MLP neurons of a small language model. Each row is named by its layer, matrix (down: output weights) and neuron, and shows model dimensions 160-319. Each number is 500 + 50 x the weight over its row's rms, rounded and kept within 0 to 999. Numbers have three digits each. A neuron's up and down rows have the sign that makes its largest values positive.
A block is one neuron, or neurons of one layer that tend to fire together. After each block is what it responds to, as a language model described it from the Wikipedia text at the highest values.

L4.down1035:564599584458433404553525561541541408526570480495510498439437502460447542516447434517496577519511499489510395479506468528475503531489451506398517516467453521391471514467585501480484472487555476548563549471510563503520454460528483565435544427477415455479472495472471405494554509495539431540602509513554541476426513463442468467495537436595405459521515556590422513477461516403564524505551529435506464536458512529552552462544528469407486540505539511550407522589521558500538560518493427
Description: Infobox field names, word pieces. Field labels at the start of dash-led infobox lines, such as Website, Family, Other, and mid-word fragments inside names and words like preserve, Neither.

L3.down159:505512527435397568502411558477453535539460483492538507489482509466502469540504484484526478538441567501592535513526579537553542552501472538492531566467546483526538467535472580508381537448505615498611581462595586551426472491523456531536463595338544551431562597571427523520484370376437467483485421477427512469536511549598577489505552478505492474521459453474442470464560483501433527586510607485515549503388601498472525502479540495513521553471497456456550516477526454559478464534524561
L3.down161:582493444402477516493503562529478495474435387506544451465486559439492552498514538547480612469450556453499521481497514493535387462424402448554448487576587507522515492469543505464429382434474536551472327488523529477458498546448423508501544532550501513625455557511471641477508470513551651536573578461496486536534453480487557547439451414539492402513537501508488409479547499501569472529463446431496596525462439590409512495492490515485534457535528541585505470567496503541513511498558477
L3.down508:547522452550508496527422515452474592515530433518530560554447480400480575477500578502439429421464493494449530516483628529487561460467533488464394542490559572472437512485539567465504509463495548516500416481459474514579445399539486462510419522472483464434561544471520429384459451501510404530553393396540404496430454469516474440468567470552538533495508545500526465523525453474516474540431509456486447459458540533535664546488606569512568543540483396543537477432470484430440516486548486
L3.down568:503578487565397434498450535541552416510426462543509537481516495496360481453584530430492501518409445434481610481434541444546476556574507458492508524506502506441617548471504474484492372549532441456543426482411499490611456477510452526555561502463471641508527668576567551518478577429515536510415519506527473487546534465471507500483463584588532436421470508466569524513485462570487438538536518424438557426533511429442489515454475442535541540565460551523632455473554484517612448498549526
L3.down757:523513496494425492473526518436498426511476421634547569481544482459483435515557398513474497519546552581533458513537499517413485514530529435452477453578560619526508504484427424425601431453383531527497492492516428580456457571435546494515417552521434537551466585556516500525507531472490454515579539566501515465538518425508544482509496412539428452423485422519438591504437451641519457514420444452414437545496490505546527507418535552460474482560413447426529496594456489465480416380575531
L3.down775:491629500489558523510539541500522504574525568543467500531489473451571562463473549486539457441488511535474408514506506488584526539529557430518444482465498459542539422544570486461495567425526526539480442514554453533554497485500507581418509528558495461410474471522404463526540606374421520470423456520508549506514585482545491542561403453604480560508467478484401527559420525485597588589428482468504471501489458542557484591394488625505450463450499534488524498650509537558461564462519527
L3.down956:495547444447545448514576556493397566515408439516466424444554419418578511432448485543427502462461586466441461504476532539539546512575484502499528475500495437536411532525486507447504569496584553515430464534459519445556570467539512494437577556508482537592530511432404447485480469531519474515568528532539581515506393532567419553523531485501456469447464528522563538496516528471568453509565638520431398497524475416525481561497527468480543421552505578490409585517535538567489487501368480
L3.down1078:504542524525386573530510471496445488493514539471424549546545564490519498539497492539471562373435490522473553589534395519442447538479541503543571470584521504517504564543464440489535532510499434514543504549476505600504533568486454523508599546439460459512538549504486550417517593545533399548587487466437549556439590436577527463501547507544578537461406515568431567528568506541495498470462518556503537514537563432506511520516490530539554426506424472542511556398459430485481485556468464
Description: Area unit abbreviations. Mainly "sq" in "sq mi" and the "/" in per-km² densities, in infobox area conversions; weaker on other units like "gram" and stats-table fields.

L3.down57:622490551444529528590489487430487501480438473479540365544471463504491520465497537520606523561436484537448431519455541505563493552529511603544476480563527454493427496519529514564520515496549436531470503518558400515501515541490498468459507557543507509553490524445508437478591444551535475531490412542469528471532545512434473563613608560471377512400551585507543499536524510497565438478398502541473429501546458559454326537548443446550528540515485528545564555526510619404555469521394547
L3.down417:534476490522411490545428488531560529507508481456428494522506525553574549537559535451555542511528566486491499610556411497514489483426445551460513487549507513459475500444449465533528461516507510533492406561513527442539497601495488619495455500538507580449551518497463465468450409392533510581594491484512526487454574519558482564520473583461478593527507461573511445473441461516560457524597442501413461554526459468537448549539454537490542576486405484513554470486449573576433553483515545
L3.down531:481485491523542452495516685574453525502507506528522437419539451508504484495461506505461473485509565511520485503482472520452561492487528521516437474428410540560510562587563622502509517532500396584531530497495502556523557520526475474482636522474508467506490529531552494549600457620425429408574487541574462452516493425499495552516482447493449513523584587464507523511462397523434480575529446538556535489518464619525472517551499547512567474485490523524503480401623624418496469530491493
L3.down542:426550524499554472546328564449418417435491591476582590503560463609496433547377523577570522476421451476443518486481517495535468450534491433479542476466461507496549528455526459585494382534530469482504463511469545456582467481464481543445431509497498484461543460504507522468510536497482532512488562503544546480508539505504527459570443575521502430404555439515564518491556507460500479404590563558443466506449491428508578521529480407545517522496495576557528411514567495460504480447521543
L3.down718:557554533588418512480513492463479521521479558475431491585471537465507506503497532541449495525529504485500498488484561498558502524414432483451464428491463505413500471578488494402550473548501581457501563507528443522482482414592515478474394505441471549430584415554581396491509502544479528448530541475506476420420481575549471507437431452531480525458372496544577505448521558568534576507484566527490504482448549569500460518499438467514520480449620542498566581580551505560485500591550538
L3.down1140:380525565509545470480508368527446517492448528536420581488437503480444607494542491492513446439509511482567538484511503587550584495464597469510478489542472517517522495484571504460391483469563463409509399440455625475606452536487482428462456469449457391437487557487452400616494431499465451458561489476503480473601520504350503530503454434603437502528486539565483547470531435556495451516448464464464445516518533461493497506526542494415558601415437558545573502518495505479500527509544463
L3.down1167:553509454517504366539535465472525512520516482515580485402459554491525438487419507528520553412458456538544445440544512494472467440498534455536464481564484387488587473534448472569488484520515462487553474404471442506510422575434503394475510481540477437548551529518439517508462454509545499461519406540541442339466471559514411552538446539493512466468508522532430525494518467558499536487501460478469582472645525536427568530475595483618481560545511494500529489538483461432491392514576508
L3.down1184:554499460535567526560462436421479497500510538449585504512384597448484496520571440542451419501409503608508540511573527488547637553475531553533460426471509531507546504458511519580524471628514397421516429492598450486517519514496426522434523479513432452510403554504477435589566525527529498535477453466580486510429427476520415444404459479436541505498471463512486540505496545484569497489495484497542529534572510513420574581553458606504500499435497491545493515459593574454526567498485454
Description: Table cell separators after numbers. Pipe separators closing a numeric cell in wiki tables, especially Total and Turnout rows (457 |, 2,996 |), plus scattered words like place, member, seat.

L4.down732:456465537444434444545440551489584450494510426491515542508519383519492490531502557512513467427518511421469569456502507574510559461504437506516434500494463535579518477478566535539534536544513561495454651530545484560553439580372520501524513468485551519467554551473513396503558426409423567594514510479541510439520470463411470601575528564464490482446599468523497494494568524462503500465496528567504505471552472496522532614525481488422558502471438552499444512474492580546546493438540405
Description: Mid-word fragments. Short subword pieces in the middle of longer words split into several tokens, such as care-ta-ker, trans-lu-cent, pre-ci-pitation and data-ba-se.

L2.down85:532403529565364497472477508425543470427469543487521440576539538600485507467500489342430537504506496499502502531427495474481525551598498429587511564529457530533563430473385523562482507580503608623551685468506581455477546474529500483487524485524538527511551482588585440487539546509488527498479507534502481494562543413502517510501511496474560487479470456474514429471511518516501511500486512437511520448524411550582400468527528541505525538505514391495547515478464442439496553501523497
L2.down158:576495578484366481495572591483398477495488555487565481511475576528546483522451373470535505460572492462523459574497519563567565556538528561502509477517520527507539526455535405528415489449461509512584627433534530507437528539596482427557503447525495416509477498440493465465504528556621465506430531536460559428578525449529400524534572556406482513546433518459510508490551531573492454550417653518480559457460535511519628612441490443430517560512442404521479525579504435519483488497536395
L2.down227:473523470426425499462537502450523485386455452535448472489500465567552468615464519493622409518522548470519513490554523505458488525462516520459553442489453534416552494488470579595482424480464440492532636500481458547494426501501554474509412407406461531499469525460524512409563437486570449550514497503576515550570492405525446468618519462483532486395503482390572543561513517431475379524464522447473526467567549501407548466510484475510499516534504564512494501457548503412560534458430440
L2.down300:486544384558436602478393486468479478471493464569537454461421563539575476568506577557466605539536515492410574495486533518490494515533556519514471449431458487492469434521460488460530461522541452480464509528482525477646438450351443495470440409523414400506500445532505520445539559523585501514503477429572475529514478432403440555514635468555549378471456512615498463555472493504503521399465517497494534531542480413516438503451527500412439503457545407417508523490522417577469501438509468
L2.down423:481446533545516411539562453453516553447558529466565543400594513491605467504514486504512536497423552453560506508524490439498595451398495505501499496452559638561518465541600453454517584398519509510432526440486484481449521536463487491509494538509444468427469510523488457447498502515538463484538480596504585522584544528539440475561431463468567481516544400476464555504516510544528486510530504530516578522530578423480521514510408398561537377523435512507477395526469512547490568641619510
L2.down694:459483469550603483474533492476459509491556499486464536523495506483517532456561562496461484501464522579486545488521486565522480603467538503523489465541524551506483443593426473567399460461445565534554497490499492558571489474543543381475458443464555554501458473519542390481570505486539447469434628561560568518461438443537389506486586416572437457538568524505434525499465507521345540480469475552508471523517542451604532527490577565438456508429588520490525436456418435597515520488503429
L2.down832:586430543531522483557560517422556551517587533574488460541481489540489467533491607423459459570480518474557461486505493444513458543507459511529502535561518466561600493501607535484482536492541488484479602488417451512493525445509456518412569452590512558506477551546500596511555663628488486428486479519458406541478490489539500556524505367419502466544455470524417562495539466533499502499472487503469510463505437454520539538546480596501437517473455468526461550495481497536451520403527474
L2.down1106:462511491541514489420464510514416452524474499508426561460440490573526512531534539499471551457476545489522535497581499454482516403402470508511506484489478572492489473501545464559443374525482452454532520453423509472416417418523486572466515545502533473479538502394496505447502501560650468503601509546536492514456503566555504527439456391531406432499576430585478463541483622444479486571547523376483381513487538458552471470550523472398477500457478544461500453502446443517538555542497530
Description: Website URL starts. Mostly the www at the start of a URL after a Website: field in infobox-style lists, and the word Website itself; weaker scattered hits on plural -s, family, ibn.

L4.down1121:463545472519532510440451484516458470513515493552466490593427659458486421503523554480464550545443515475518481531496511591491428466526528548573497423458374555545469564437470432541375497454565586512464513434515452528477443438439519504473510522546469511550429519586508492382491561450467511488536445608564478493565476632478503561428469497558532548478504536485481471564549514488513522521431507467447558543488520363403473533497491524452504506538471435513571522515515420530558527490426524
Description: Noun heads and word completions. Head nouns right after the, a, or his, often followed by of (part, film, career, number), plus word-ending pieces such as my-th, mean-ing, and 's after it.

L2.down26:497456508512517410518401485595428505593487405430451489514475552489536544517529451456502484454538518544429541513483526541560502578505538559500427521540460509587512433496491445524556446417486476475504586440488620556543446475483530498510480499449470468434445519515448464486561505497532501514521516463546449489592542480500602431466571622397454451560510488539505425480439492513502475555560612452521517450407361514524536483438479539429519477534505441564540494399480527498432456416490536
L2.down491:496395511483373439525483605401461484611480433473476445452460463561473585527507508606562534478462557461499391535454525534593450562548540617480493477459461551497593525491536626559561494488479418537519648456535526524573512476472531507383515437468580441476573547465449520433526513426463595495548529500563579620592484479477461532480468392603451504493539569577443506467380500471532494489461535563543484427543405509567517522474492453475534511467520523484426491503475522474511564419483500
L2.down558:476493562500407536444440472474461480570505543466490560502485517389557486575529544555469477538430563492479529479428540542526561410511477581491512505536481468446533523480387444542476569550487449572418556466533544478599540570502514585491510429404464444538479474462473512509492516615496489416574443507498523477466515381564465559537395491548473541522578513452445569430479445523529552442481579511540585471381447457495450361539407483472579470457570447506456559513507515471498508481448552
L2.down650:453503513461514404484512524516499383385536492405560487496441514547522489527522494524430420463411554450492467489495571565495454488508460624478438536503533507559544511475454510571551481401419508493577446523437467486473549486442593554521530445494507531533508558503458500561412503478461510516503526557463438476598503426466517485532514500472442450583439547464518486497486531452487471560489383509464491444483416417501483570443529464491520513481490561421455526382467557535508513479462479
L2.down839:481433481491423430454495454440552415528516505530473469532558481525494533498452613473501492505503538592481469517510424424557508526551506599523474526471503440494577497506607468500558448530498484488461598508553571569504541525565523498460495557521534479513574591462568531517463553369564521380481560489508592543502575392469460509458445534505488513534529522539476440554545502477462397511546604576550508528457425380589488524558398496574455481501501452464532492506438480438478478409441473
L2.down1160:472459466447598417455406482506500484499560494448539514540420448488460524556429620589456525547491543497416482497542572559489528501580454517413495516604532487474561513482488500524454541561533456535474463526522577556518618447532517542508517474540440440374475478443444402515511468507479529468516538583539511470497460520501454515545623523521474483461543534507543450431462406576401545511500506527541484530489476487481474520587465514458520578538476427405592585467586506539530563454489465
L2.down1164:530493472461483446535453504564515468483442507524504408469470553499487470475495537490454539551440458431595591577417568547520488582522474495477484546475499512416504498488411513519599426558482569540481457428533525459510440521435499486468539504514563492539525479499535380536551464518493601509509531524509581521506492467462510539597436606565449550498551520508447479596541488519507458523552505499595568530463462528533608532470420475426472500503467501480571519487598459564491472479473475
L2.down1198:493503543497490553432458479558530540390540477456562545484496543511571491560441557448471550498512407559567462504461524498569500450521443469439565391612577453564460446507526522440515476464472493443517409494515583630484537462479610545500476519505547466533440452433527469460594492545495420437482620513414447518500477483543496459612581516567461476537430442493483408494481579502493498503428597462503401516473569548490507547415546424462542490542470521540570480421463412506517495498531525
Description: Syllable "va" in words. Word-piece "va"/"Va" opening or inside a word, such as vaudeville, vasa, vapor, vast, crevasse, Vasile, Vaughn, plus some other mid-word fragments.